Weights of a small transformer language model.
Size: width 160, 5 heads of 32 (1 for keys and values), MLP 448 SwiGLU.
Architecture: RMSNorm before each block, rotary positions, biases on query, key and value, tied embeddings.
Training: a variant of Muon for these matrices, 216M tokens.
MLP neurons of a small language model. Each row is named by its layer, matrix (gate and up: input weights) and neuron, and shows model dimensions 32-159. Each number is 500 + 50 x the weight over its row's rms, rounded and kept within 0 to 999. Numbers have three digits each. A neuron's up and down rows have the sign that makes its largest values positive.
Before each neuron's rows, "fires in" lists the words (lower case) most often at its 100 highest values on Wikipedia text that the model never trained on. A number after a token or word is its count.

fires in: "made" 32, "they" 16, "use" 15, "will" 14, "set" 12
L2.gate252:483580402509437446575522533520526507487505500507475555540522554488494397443496483425485466567540473570474513410565450551430492514474561512491418492488522544493581481361476505508530452473471519569457503473441477473547421540586479536461486489477543551535544533494504577483436457416551489425557586545505509526423507490415431480577473504491572546462467486564496471456505553490570406498512
L2.up252:545470445444411518489537546563464522422515603511514565524513460547537436462436468526545463509581575565505508501482470448435507566522534444454613433490488507494400544412574484536482523433481475404468449496491541481542587493503529468551512486501580436452593458590585480551461475529540478515496430595505454537368434443456381546493489519427443526468514483528500455413395526538461540437468

fires in: "in" 70, "international" 7
L3.gate257:513567544538539476530534600398465584526481497496538410476569475417504480463533413536589467477521460444456526545517516544505519585462438537516547557471547500444554424523478480468537420491542553493405538517364459478610535426526583506528518552512441566509413511531481490529547512593523548484438469476473413428474566374533472450466506600451517494556502484492502544424487487545533526506519
L3.up257:523516503497518563443483561551551562451498452474504503478413460497578588481532497407535440419546524517496595424544454494478465507553480485506468505569468471465470493465508536510522538444490508539516517502474508508453584515549566592497557565578520451415458400406526517573464583476562448486442452522558515567503584508484487463499447462490518482576487579529620524447550423495554501498502

fires in: "people" 26, "women" 10, "children" 10, "country" 8, "them" 6, "divers" 5
L2.gate401:633364511381514489468483445474518408493514565487557493449515463493489421475463489540453505514550467498528649450419587533529439472509472426532432523527432474460490447535503479484452556520627476474531552586525515460555559590467470549524539491514450528506478528525475525522398581497482512447519554503484444564450541533460495433569463470450526534466520529466546553484455481430596508475574
L2.up401:525503460456554432485419402519561499472570590509513479484472387518461458511461530466475555459545447482477537472544494495493510401545446440494492511478543465516499420516565423450439519497637553449464455611523476482527560537468563497496589478509472489497406423462565494527473453503457452479471561428509461500418539514523584447576478479403516605451485515492548568497503454443530554554466

fires in: "john" 30, "johnson" 11, "richard" 9, "eric" 6, "alexander" 5
L4.gate8:406550415511491561497426522557493460527490489458555369455507490540464460531468540538420470499465522505532554630458433525472427588529488423457568453403483487537548444497475543469454437494460521445524454478502445561578570511455497583491580503466483552609519535478555488536489646496488448537417510545496515478468447605523549497441446524489455401477479522565501541519489541565554476471490
L4.up8:512551478486498550540516470558529513488569495440564454523480570486474528633565497544538426468460487488519489549462434554440524441561481540510521492523557567435465594489392549554500490478393440509538413489409539607393561541450475531500552472509523442482538440478542513397591504510540446525557513456465484564511500484486438613377484479491454474398594535567485562432518579453505480606522

fires in: "with" 94, "without" 5
L2.gate123:552455537535436489509521496558474534472454604498537481474527402520475422504529452469404507406626517519458525456499475465401499537590502526547501437567513613533620591458570527543491529499456458573452546539493485540546445537533563480529545542459473506496470499487445515442495561571380581488536539553495547473472555459492498512525429488511538533496512551513486584421506606516588421481571
L2.up123:481521423554519472471555510438543574498547538568481536484412450599456553459486442433498426526550482454476571560548482553472529529484475571496623527571491515491597583511445525541476569451522465435486560457517538431426491552553562485488605525505481576587531456437498592483488474370489491470479539528486539526487520528452479484545448437526558473549552489512471582468479569504517574443587

fires in: "as" 40, "on" 7, "2011" 4, "2015" 4, "2018" 4
L15.gate126:446515511448493517445472491539566473555468484563532545543457561540466482571530486557536438507572522598530529376408466478528460424544480529481478483393522514494528498512474483478522518458557439447503468409469544603470510544582464415540523546557404528459444542494553455459598500604430476532543452444473554434585469513466507539493427444486454441566412472451585553466440515469485566475511
L15.up126:458446545494475464439566459499495485492455479474486539526408513573496567559534487514529549449546528593554501491400436435476537528468433609470490522488527486438552479481541553437510483459451489523527488535477539558504519576463519492438582486515463499525376568464526581476557504519446520467493497499420576549559547504416500534381540543563513538434422534570429645524441524467499518527593

fires in: "first" 70, "last" 5, "temple" 4
L4.gate191:480494465484506613431531530525468492481425573518479577576496447550462593457438444559443551499518499560542461500585549465527523494463543584481436414637503563546528463462572424440556501460514450542541526548548480494445527427421474564489546466479461510499549460445479551526633372447526501535425532448537499549523445510397509513575420523407465468513516513493405471473482489579466483409441
L4.up191:480525488503516592491425500482516504523493560514468467484341486559575476462452497514477472420563528513565473465532565480455505492560523509514496463508464517493488430429508357461477520495448535543592461526519435510451469413550525565490448459534504449576465482538455554579513443434511520591447511494424522460502556534449476580597538464424496459502461510553434483446516576591480446499556

fires in: "first" 61, "addition" 5, "competition" 4
L3.gate296:532397522494551507518529508532521515471503528503496506559532514489479560452477422450583511450405559491487464537647531438447580579446528557420472591515499569539499431575445461592524525520499456494460567463516536486529533485463433447485608501480508525460434463596418470588424559446472658517460490446529445532554586511567521586467493545472575510528419503474495425485416485543522464524519
L3.up296:520537451423586534455529451460444495508526580554456592491472551433575503481600563505408500502536472450523465514469505445488495525529586540485500544459519473536491446606525490505514472471610490417515450514538485574458583496531569550428478498493467415582510560522502534589511417458524559489425663413504557515547559493557442513473523509463469473525461509539456569525508530499544475499545

fires in: "during" 45, "after" 19, "with" 7, "incorporated" 5
L9.gate102:569451454474439484411582515482374538430435582441467528455513472497551450499522516493446549498555392467439587511531411429517555482567559507536551538474583572413525499509471434540541557518506520563533455467517553472585477400480497499527477435600491506534411484581502575466537493546535549534565506496472484417584493484414500550419594487535540458509533507517434497591560545404567555515488
L9.up102:473474454510500504446552484459436510561454517506406428586439458547525495467501511418500475503575507477466450560462485553419555453491537517485504493450588555477518588430480468528504537508488433460453499411443367492504584463416557495502558579472495483566521560569484437492448520436529497469539501557472511556492539446588539477458478587532497546477597431515517494552562612493485545447511

fires in: "john" 30, "thomas" 15, "james" 14, "william" 12, "johnson" 11
L3.gate185:547492470491549559523464492485624412447521488506581485497447573505493534509427582459466432483417444531497509508467505479452540442451561490630560566511471481543530509525409518503485462515509449421490523572578453374502481532469456531457566515569447533480555412494504553430479478486557509576474589617532510592460422499425549551487507506571492409401475463488546562568495556482482538536422
L3.up185:597478532442548495551547562499563501496479444526564459509455565485498529497415484421502521510423464432541551557370485506511618511477550436634531472524521475541519447524420504580496492459483505446534517552542469466578560551469447533478545487582495519563539390481482544519472518372625526515475555596535475594548522591421526507592488452559486415461416472493525466595524441523558505546540

fires in: "total" 21, "women" 15, "votes" 8, "children" 6
L9.gate322:472528542486343498500471523480535518493448462535533513520500531517476415473514615548604541499493400486509562408443478521480513511491487385444471535592559469534475513473596482603344514441486467564464519575447515539458609575480460484487486530501521467516534519489564493531501522502389515518472531522495435575596547530533475441454476504561546446543522600557500460523441426498452464510468
L9.up322:573514412489460512503461526446537548543585510491442521524530458535556426504556518500509557537495440490481538389453482455482536519577336496486539540547521468484530509521549519491468556532584570526570596472570484393515470588502454394434440532560490554431472501577548487493594552459396453429478563471451506425539591490486414489462501480522479508535386512521546573489457524428561450507507

fires in: "their" 57, "most" 14, "more" 8, "many" 7, "success" 5
L2.gate234:545506505457503419516527515489578482568499584539582531467473468520460590513547468428479603587440510506507431502615560519460539451607531472485492474483629489441555408488504514557519530452560518586499454491483424544521435523484545652469507494614530459541544415506435497420511450599465465494460514490512515452429516525512525507558576503445440461568523532549448520485374552456534558505584
L2.up234:519491528608533499580498579534491432597484553497623544513435460463460497478452529453532535466525450421504563434526449498484474511478519548515500474504573465491404497445460473530602463549587449496435425532614473537630558529494465456472455507579497482517535445466470542548527506471546420432524496550506520427499452497448489584416583370602504539546473466519523487537488509443512486505518

fires in: "his" 33, "a" 8, "year" 4, "finished" 4, "full" 4
L15.gate187:528474598541523456466531548477482508496513486425474493552532507450530531509481517550543496460477476545488459494589523382461417638495545460442505484468533591489535507445567462453387537470494498466369578553452516447550469443490549552489568529479483438499461541565438468497529515545517489582467413480400483407455436596532506510570485531521502454369479442466502550525466442464540420498395
L15.up187:559493522502596398489465401544543551564442552552586548599475436527601480536522523406454498490511531527502472537484498541471463405501590463531536466441514450537578443585544452505496530542501423467528444510468484468480536470541561574430488499434522463570474456515524531451477479553497512541512512571537497512513554545461425439469512488418421492515489509540541479508424384493517640443604

fires in: "they" 38, "we" 10, "column" 4
L4.gate237:500565499498472468489430534502465501601488481515482574460494491466515537517511564449436480505507500554573468468548452527515466486425675475457437383408449466586453545420506514481478440427487490483526469463433548498564447513510428482512449458429482518577469463569478497481503484521489526452497557498402499511592585531531402542499517455499403521445430497450527397514546413472467578479532
L4.up237:539416427525511527493517535511468530498574532466562445498605495512481459540490449604555537556516537489423481465496452426455423460550542580488540418539433534562434539537502516531561572430528555479489539514505561545535509532556494553540491437503610434448455438539529504540459476413403523489429563475476544489476512552594439525456485549540356479455468470468519458441471536547446481455566

fires in: "of" 33, "since" 8, "along" 7, "in" 7, "from" 5
L17.gate367:550498449474429527560613476444527446483574488441513396492457506561478583633515458563450432454480499453518415456509511513482493545454540573395563537508483463422437437496488511522493426515472556617504590536534511487536525497584467438526521451451474438564458505480464407443428440456494533453513507456488453429410512502500551494497498433517570579584426472525519512494449512545557442507513
L17.up367:545554484549518588542464526472498514518522554448549465483457445512508522566450524481558574442460480465479426521463557476541445422472449503426550491512526451487390539450443467544546472504590493412477617553534530431514563519554519476534504537506588454465398518462522524537440498473510461539525523453600557438464593573468411476429437474465517454571507485553501578486399544478485493506578

fires in: "in" 80, "between" 12
L3.gate363:490543502444456530496513501412552435505502431532508464466452525486483509552506458442526513483473405479396553501437427482514506565563481574470581457486512485426450424525490499472529520503383568567458442453550503441626506510562609418546551598514519501547560506476515514520535559436545419516521591413486538581496500486461503415507485514581502493539512600585507518430406549490490505511563
L3.up363:529521492415477513464564574423519519380516446510446437567437522408540439510545444495596533452482565461457525562523521495513535562518439541515535466640457571413510576508423517580508444480476462484558583526587514512567462447529575474434456582545491444505411476509549482475465521464504546524533521528534441406582472516486580432535530517501464425562613502541578508445444512484515386471470

fires in: "other" 31, "world" 28, "first" 13, "second" 7, "mother" 4, "others" 4
L3.gate354:433434470556481586504451564468475537499538684540525513517585486432517544502482430546479560522479504483543521570516544411515545530483449515549497545508542456464489540463446450520644534521516437426504499519499626530507425564470512523448505435447521533489496472450476516492432504443598493504525520542424436455497525554503563519557555526464481540586544552478487494369432469520522457506458
L3.up354:551537535446522504524455448454509465466525512463398478550589498573533537413536554432468410484506545538594443474500459441376477515454505573575420432394482566461564454440468456591581617518476580514503539409509413473477547467534626568408458546489452488526542456482537526500508518528473565464472466494508584467556500536532446512472489520502501451454553442552513573535541490563501526603549

fires in: "well" 18, "more" 18, "up" 16, "individuals" 6, "most" 5
L10.gate150:531523582497526472548582480503565510495468429502561499535425436459489503459534479518636619521527459477468439467454458408450445494455485480535582539532564489508409404446512486510414544460519443495583497564565524495572453437446536451425476452481555433525485533459518491472563513504401484502487486547523448494530502546526487406549494435537468561473532405584355559490465505525504437484517
L10.up150:527523452510484457463490531514511483553503516578516371533522582519545558435561531452488518467483452419474557461554419460455476472504521517401479530558534445474358528540538526542482340444557504505559463545618499478626437418471449468529443490530518528507599520509476533523517523591458549559485519489491463504527544429531478476430486531483426551413504469588474530474563442471478432464487

fires in: "john" 30, "johnson" 11, "son" 8, "jean" 5, "alexander" 5, "culloden" 4
L4.gate92:418596391446480474503447543511537496431530536468468459579416452540442547534528590497522500474458539521545500483479490416452473476568515563488496513481517432409454558434508443499514486538451534537587415404501522469431586511507467511455582564503499557369503476506466527450428530508488533519442533550557531500523353451442449590533442452574484478458557401577435501611538520480502541495523
L4.up92:529522429466529475540503522450590443467501475442561485548460535507442488608519586518539553449467577536548509561472566500410558565522528546474505487541530422476578547421515541549486502561512459532577330484506584474450613500472474541430504451576525518421501505491448533477410506490467449422517603501488550476537448488468473597487476453515504461458458527600558462543439550506451540533556

fires in: "of" 71, "to" 8, "outside" 5
L6.gate345:453457420377517503451560494472586456505464583520507453521506443456539546515480459541511510469466519553483543505462451528454482392500456546450506476535481533466439528456503444512486478395498544511509449448549423515506458549540564564430579591466536467502467382410471447524384429436548536528483488560486499516556530524545436441544473485535591471416565533530468522462466616498511427394501
L6.up345:432561454574482450498455471419510433521431486500577442484550525590498465532538485418447459421599450497462462519529500440490439511606525507494507575463467528478540472602514500498422532371414498546530561534428473605478577532606470535469560507580499497577547508492540476443479515573529528591560520421491512454486479513535544474510605492564456531526493485427561520489467454501570497518444

fires in: "2011" 13, "2014" 11, "2015" 11, "2012" 8, "2016" 8, "2018" 7
L2.gate247:555624463496477481530542533496550399537409455507518490491499471564557470382527506516504453487430572538531567510487522592483460425509473570478453460499553448467496498526527501445449565479439609549509564537533414533487496456542501519459554549551450474425538554411432481481586526513423517467467498449444534428584430515443521579564538482460516574482499436505528469468488430503511452506393
L2.up247:511417489509437537477595480420538440456452501512505407563470477484503516442578477398635501455472567557488517480487599514498575454504477603558420512506552396496608511426498388455464512568475491537507452465570419485591551507464460494410577579487500496483526594440472461452475493536546562440483493535426548458554456478486541605510529507418476537446468477467472466492439438468588506557482